python train.py --n_kv_head=2 --head_dim=32 --d_mlp=512 --norm_eps=1e-05 --rope_fraction=1.0 --tie_embeddings=false --init_std_o=0.00533 --schedule="wsd"
MLP neurons of a small language model. Each row is named by its layer, matrix (gate and up: input weights) and neuron, and shows model dimensions 0-191. Each number is 128 + 32 x the weight over its row's rms, rounded and kept within 0 to 255. Numbers have three digits each. A neuron's up and down rows have the sign that makes its largest values positive.
After each neuron's rows, "fires after" lists the tokens most often just before its 100 highest values on Wikipedia text that the model never trained on.

L4.gate509:153179074118117095139189119132122126126074162131150161124119145107126119143102099078107133199145183135192095186106243131146147145120127128078111098102121175139142157103121142157113187188152093097147161116163113137139120104112101175178084097110066199159132133129146112091095059110117163089116075168124187151167178095115159162147181082163150144111155116089142109125117136112137152100186125109097185124098110107137136157098107120091106198184126087085148196113103150119117117103141119123120125139126079126102152081158124120116179146133094132158189143132116082127119101089169125141
L4.up509:136167164138129142184152128119202117156065165117127180102162124064141112149120055034110148135176157123117125128123084158152139130079121121117141125091180111139070195138133157111077172111177109039067109174145085102115126162113100152138164125134087155136137119062112108079171147096114123086107112074115187173119126126102082153203146085106151122126094072171146156096094080112097132066124102161095091151131139119108153124076176123131096147157092120112097177161146088144096116145166090098154132141139113155112077141087105155131139157150116168113128099085131113075162113170132116115
fires after: ".", "|", "-"

L3.gate250:163111127154163089116136124044154094098104145118090116082098122072124120105070170145180178128096168102130151148182108122099101120080168112119144112099112092120148155148155102117155081114119103174124075165092181055138148151121141084140083148163103082124117139116164147100111160131046138167154136134093099143083073107128195144086184149148061163096151096143112153126177167123159174097131141163105116143127129146134130082116178119133146108116082131138138156112109126209110169140159106168160124117122086167117214084106155155101166170063129130137227077110161086124123163127148176110
L3.up250:174103148190217124131105130094106114120132174172100133096122115068137128118126143130138156123103133103119142185145119099127151187082103156126158125035089126106138155154123130153116127137132072162148131147108159079184187213114095147146124147110150106113174131153169141168121215130114099163170158158133045105101151103129159133135114122160108144132104131133108144220139134115168191111096163172091144109065095137145161134104111117118149052136096122119139129143107132109143087136134156203173148182141141196135144096072128153119177133075176141134157035085143103074162101164132137151
fires after: ".", "=", "\""

L5.gate75:119138113155153162149123110149070206132138148104108144153163120137082142136086162132148152154117084145144127129119169137114166181139134139106092113105049125139179139108233149160220132139072104111125064160129142180113185143117200141133184158105136150150127174157158112118122139139069094114129179131112089114120074158085130140145170139111181085069115061184163114132141161138119110098096129150143097130185087069104099090082102206187114148157167149098119170157104136157136128112148131130134151153112108093092160173177133122138163113123117125132166134145102156125120129113134152154
L5.up75:128090074192131124122117018130078110095101090104137123113075183122098090130150153155157144140110158109082089133129117170111135108111114083094145133143100106115145163074150067127096059155086131138129117148126174200124140146138147171116123117121077094081139118110108163153101144155113123119125138136111095094082107052126081120138166133122135158102176123125119159079180154125165101090147064078100093102142133145104108101151102103150172121107136131169060166154156143122117101062135091123162157112103125139149137108122170198119086095107056150144086120106104063185143146114164159125
fires after: " |", "=", "|"

L8.gate177:080112160155215131176127127131138120084122111154118086170133124161115155145150095151086114175086188147157188144089115128096186152078152179146145103114183080207130116104147148162135159114159173102086108197158134145085099168182076067189107135115081139108126145073073167129141118176095100087137126129111160154156156122086138061091126154114157121091135172155148105145108097145128096094167107074119086125091117142116165137095126078120102102104145154134077064088137145103161131156089119189159163089091133138137122150128114147157128113117166117137126161076145073188127188073182052120
L8.up177:094143104199162110158163103130111194071104070138131130105129103159119175095122157169117151217089110122127143178082147088072145178154116152163124156148113136145151151102130126150096118147050145124053076150158111140138115204148057121155096087142126097056160150165095145132094095127123163180125109135151094099123110095099138174090121119156137170141133096151061166145081121083139125106148134158108110106086132154143170146105105119149115155114105186121154088132084158153117172159165104069139137128118049163152136165129149091156139109156121135128121117117104089140139134148067153146
fires after: "=", "  ", ")"

L5.gate347:090137131137149169138141102094105097133173159141115105142192141153118108167156151154178130113141125170074176161120174132086091160113117218089090195070075142104045089135131128142120113171134112114129127116105135090158146152086078139128086089156120107090121133124168120115137107074206144162142111149084112163167138161116041146155134121117122139095151126125089094119145135127114158171153115072182082113138094097126185106109107090112123153162100143166130103150153188107145166110120182095134140129127131073125103123195090086048154120099223154128150086098105158134149156053201122120
L5.up347:145151125114185159154113150127148161158192122134125112155149149146060145094154145175071224095148091147080157119135170089153072126109135121071130154122130151106102142142172105124151164207092101109105110081090169132133161131130155158166088092186128161108147129190169100118095127090138110178140109110109100153109122163106074109135065159155136122028089144135139107139070125163148134128169136085142099146157091122149189148103086069148071158124123121136121113130114098099111108164184157118113131188161098116073101143149094095094113095145163150096107090111143135097158134148208132144
fires after: "=", " inst", " El", " Al", " Ger"

L2.gate132:120166197119151116126136117157150121136141174105119077084094136185127150105146158091125092135086114084117098194091126147093124158136197082150130131108123113176081126140184134101078113134109137162203138146077139146114118119148137156114089140139176115153138148112175146117125131118151195059147073130144117140113125119091138180125137166084149123146139103122095111157109079105153057104093121146165109188131112155142138121129111127099163099114110146092182153156136118141111214119144159152084152046051169166166151136108113094081158090153132172098127174109148167129141077177190154077
L2.up132:068114196167132125120081083101153137144140144141032118141120116175140133136140161131176164144100090113114112112157113106089127103148125083158120103151180096068172116130130106060082117089117118134126157143120152136131182136130126153121119140104122093208149074099162127101087136139084134135165107112167119123115132068133123138115101151087113120173074143141097147190148093111174116114085106099130109142142064129127137126151113127109138132070139132125096104181099138141126134148142091157124173088079147176150173115103052125178082056145124139196091161088166118112117095110149091045
fires after: " |", "|", ";", "."

L4.gate491:115131171163172136115150146141102124144137040097145110082141124122222118101107117118152143111104093155124177159130094134058181113125102127162099153118114104079113110174107133057082143132182088135143117145165122132090145167116094084154091160141142120142092157087117131146078147129062140150132147137161119132089101092121097061094150100094137171091132114188148146184119098114084145122173183175059153149130111147092100139139192126095147141103045187138093170079143127182096158118097084155215131182141105120152140112115120047156138145160110081088201138127126136135097143103176097150
L4.up491:128155147185157126177127071140061088129149101065112112060076121145162175117173113141112089125120131156093174144125089126105176174131172153158078110063158152092117095151144161120089096211163106127114050122149137097157119177123048116127138125145157169105077168074061145135079144160124106163108174099114124175112162075073168150148105123077134158097144173146128125104129144132139166125144153136071092141126081152123171119169163143096117115045073166121093137121104097102104170077122120209163108129118116151176110104099146120176156109104145107146122102109098100141142118150123120131
fires after: "="

L4.gate474:131127129127164130115151063100099096123091163113127149167126102120190129108106133183201143127206047088088121195119107169108112195165156120141089095116105077099102104200162126129136183135086194167111159142197115142123144121159146164133100064134167081145128112099101125169122134095170076052115114118147094103103135186132093142129140184143148140112126122102092080115070193155100131110123108084125128082100093161098136124180124194076110181142142084134139091170086107140174121084120181102120107132105137092175124135083106121146100169178154145143109161090108153126166136148147076191
L4.up474:163130124156190134126150131160035115162171139121141114080151150134125150140080125202125122086139117120125129147157085111108199078079114137126149076100124138106120130181135143143133106156107152114138101139170109147187093161119117088128114093142111090107157147061116156145115096118083091138155153132107139136127148100133112111108082149124168140096075122042104159085091126124103102108138152091149153138154112149131153126057142115100173197143062037141125123184140133128125048080133111202099092166120173100134147167099093182099150140084053147156111144122124110163100043176139128167
fires after: " |", " Stadium", "\n", ",", "F"

L8.gate442:129132107093128054103135146181144078094076072135145093167126157089160178143111154127164148159112158070088144128161165076124112147153132128109093125119142105132128129139170159099100126150166115135065108147098132123124121105121129144185120126125117104158138113108150131179092133103110149162089125131149113119166166126137136183127134141177152073064133098156129074121160155116156123178148069149069125142161086127122191118159131050136133155113058106098130130147169172131101077115081176166141161160122131132040146153128085075120098126100171126136159125077185085101181110117105150097
L8.up442:090161108146164124112128139113135147121097131201113137106104131124153108127126120101138149119079103139152139130144125139147107115110123158094141127092185133122171173143128115129068180171100126129174129136104122110153128117131145179104150091119105115175144140103102106184146134116091149159155136151176050159148142097127143107143037083141154128174089101188132156117099157128113106146157133090117161152175107218130106139115148014155098060109120101098163095132182124110115125172194099110121118143139094170142126162098102110179128181108145120120126091097123112084156093110138155160
fires after: "-", " and", "="

L5.gate461:160101156078130163119155075131113088138107109088088156151119178075191158101181072124094123146165129128147108192114111128145172150084212159087167135086115140131143100131108143126113168191146129173107122078139128108070132157147133161108086079140169144157161050140131170166124177123113034187157094060140146144146118102085136156100165089151126174173128166198173136132177093105165177132087086101155116109116114111168153103124214128109170121102144146164110121111086167136135132114158105096076110068117154123096162199119142106088056100164109145104100122106139194077133087161140111079
L5.up461:172072143122142185172111119084127138127134061124146130043103135120140153065140129143145065146146138149151074148099088154101211140133167143148167127143181124118113149138158132108094153166121177129131138128144138109161139189177115139158081082165157140129111093071190150090159108122175133172163110109111108140158061151103132170139101116098106108155160084113082198183131101112163114082111111116146130147111081104122152112186147074108141112073157166139164118151090072115173135105124158137152122083087138198124118100102089093132077142134158102114145102042133120069128104190116095099
fires after: " |", " 0", " L", "|", " g"

L12.gate25:079139190160102142144190149119141139100162105095135172086144113143085140086064042130108116146147143152119139146108135155126071120159178088122163159123116187160118159091175131097165099135096164088096075104089101140137143101123140124151123128105137119089136133107130150164140115075119110123100130120127176143220139155115105120137156084122170129131116127093108061159128174148207131142156063147072166139196103124150112141081150187129131123177133139164081134144061106099131143073131138139118133102112133147111130115179136125100131179100098110117122084136124095128160153123187122139
L12.up25:161103079108093081131148089112118144078102040122208138091140122133120115132091096095097104136113129102093146150123097150150049077147133176148147119106083206124075078184139176129105083091107120089151054145112103111097092183139118154126098106167122102139094127069131142135135115111112140111122124178063138096146096110115096109195078129078145117125071179163144177134106138130086155146181146129149069127117130114166138133080132074102071098062121156088098114147140147136121110044101118126133177105137146161084153152119120124090154121134090079128121140193103061172142158102133154141
fires after: " |", "|", ",", " and", ";"

L4.gate285:206131156128101155111139152078068115097144091103112151127103143183188186135105132165125149121090161097166064111103139138141085167185120189210172110099098156107122156149066117114149134154101185175088097144085129102141121125096204070138124098166163151110187116108136129089080136135090195162166143143158149161140116154179119076153124174115165132105088117112125065143217124110126115114104168160087105150122125159137086096092074087148194088061173099134135124172132144125192056143168084067135107176161131125128125121129163152096138140086126121187161125127162094162125044100114138107
L4.up285:175138125076107167154134080135131132119157133150147099111127146134149164142076165155070175105125110092135168131147165150174133169180110118094125136133080180090120102086156153108106085162118060127125154164115087141179141168105141145176158148109152063132163132202115053148117111099181116054161116134171121140137147145130086084084174120156146067156108081067155102064216123088078125160073134167109116118137106177117105121118102137144136106112143099191147085116128138152141061069138136115164173128137113133106130129134108115180125122181128148165118108142088151214121172120107177085
fires after: ",", " 18", " Stadium", " election"

L3.gate84:137067113125120110098192083138171149147041120087133118084154126128147133086143124110112155130129111192096084132139144161107085166123096099138093224177155095186108158051125138180097165112121121136127074158117142188121142103133081190126126123087113111179165130175118134144140157080160080115189190125111147058091091095142125139152199119086177133139091114151164155116099155112057215142120062114057151078134145114112113130133153178136114144131147120127133182129125180138125133090137159170092128178086119148137117154119113140072086119113179115133110137104131145103147110096124109202
L3.up84:127103063208126061134194090087110106143082105132156105082093096158164167122147163132079104140100129167070095148166146140148120149084121093125072147151186132136145110122141122152051148168139071134134123102149177151146128137095097146111096150092123091161183121143164101145209144074143139168140168158155155084101142099097141077142177140108193178121118163189109141119146163121149156164131124111144160125120148151149131167103116175148147141130101154127126159196140133124109131133123105160110155177060119093067122106113116152045101209141161123102135177136127133141140133138192124171
fires after: ".", "\n\n", "\n", " |"

L12.gate60:157113114152100124083182145082152066153121136086158147159137152122081114109170114112139136167133066091098128163120071130115103097156135155157136094061052140066106065158105127103204078155110110117189157100121154146127145177140107164151155126165124125136085231144144152123171144117150147175141110151152141079171122084083120119147131121188094084125195160168142100219124126126091131091196134179151173172054074086129077109115118120116118140135131165101124155139117217098129115091127158154154133136130156097100111184129141129126138186072158125123089114123097130177133042161111107115
L12.up60:171063160150093110108140123118120100100097118127157102082117150197077132094145150140125092141102104191140161116104111077117079163146123091129082145121098110128091078132134133184113156136158124091111134138078083110114145146132170076111068138152077073173080117084123092153145126092074105116137123115101071131151144160085134127153098139099160110088130168129163129176131179126140055061138125170035133144083096125162127139079120130069002151082159153160160123118153118120143110150188097150092145134127123142161195129142140087142138102117047130086141126112131078137191112170151118096
fires after: ",", ".", " and"

L3.gate183:103159162102153111121129102120132111188065178147142114101109120129171154125177098102104161170122150098130137086168138142148113145120096106134099133164130152133073099118092114129159076132155131159122127128103089071111152096172146158091076105147131152130096121134125149144107080150148148069136087134118136113151149119106149113136172108175174123121130097171112125128202114164126128187111119157173123161164088093107117109110145111184110178085141116133144134134180243097115130165196114147086151116119050175044103180134076090095151057136183101077090113139126134139128073100092140091
L3.up183:132112160118110082134150098098096148096126102135117142187168057142109163127145115092153199210098156142125100104191159085137131162146106102129157124080141104150193099108105051104134170150136121092123121140143110119153123152116100114093174125133087151159078163139084130079116083133120168107115183141151154131055129124184122079168132148204115114098108121093118187139124160140107078107156152151107098145181108120182114156173131143123114186132156117127151133177133135119115068190168128104164199140153112168145195195112120094137124199092155126166080140101064132138175077100097129035
fires after: ".", "-"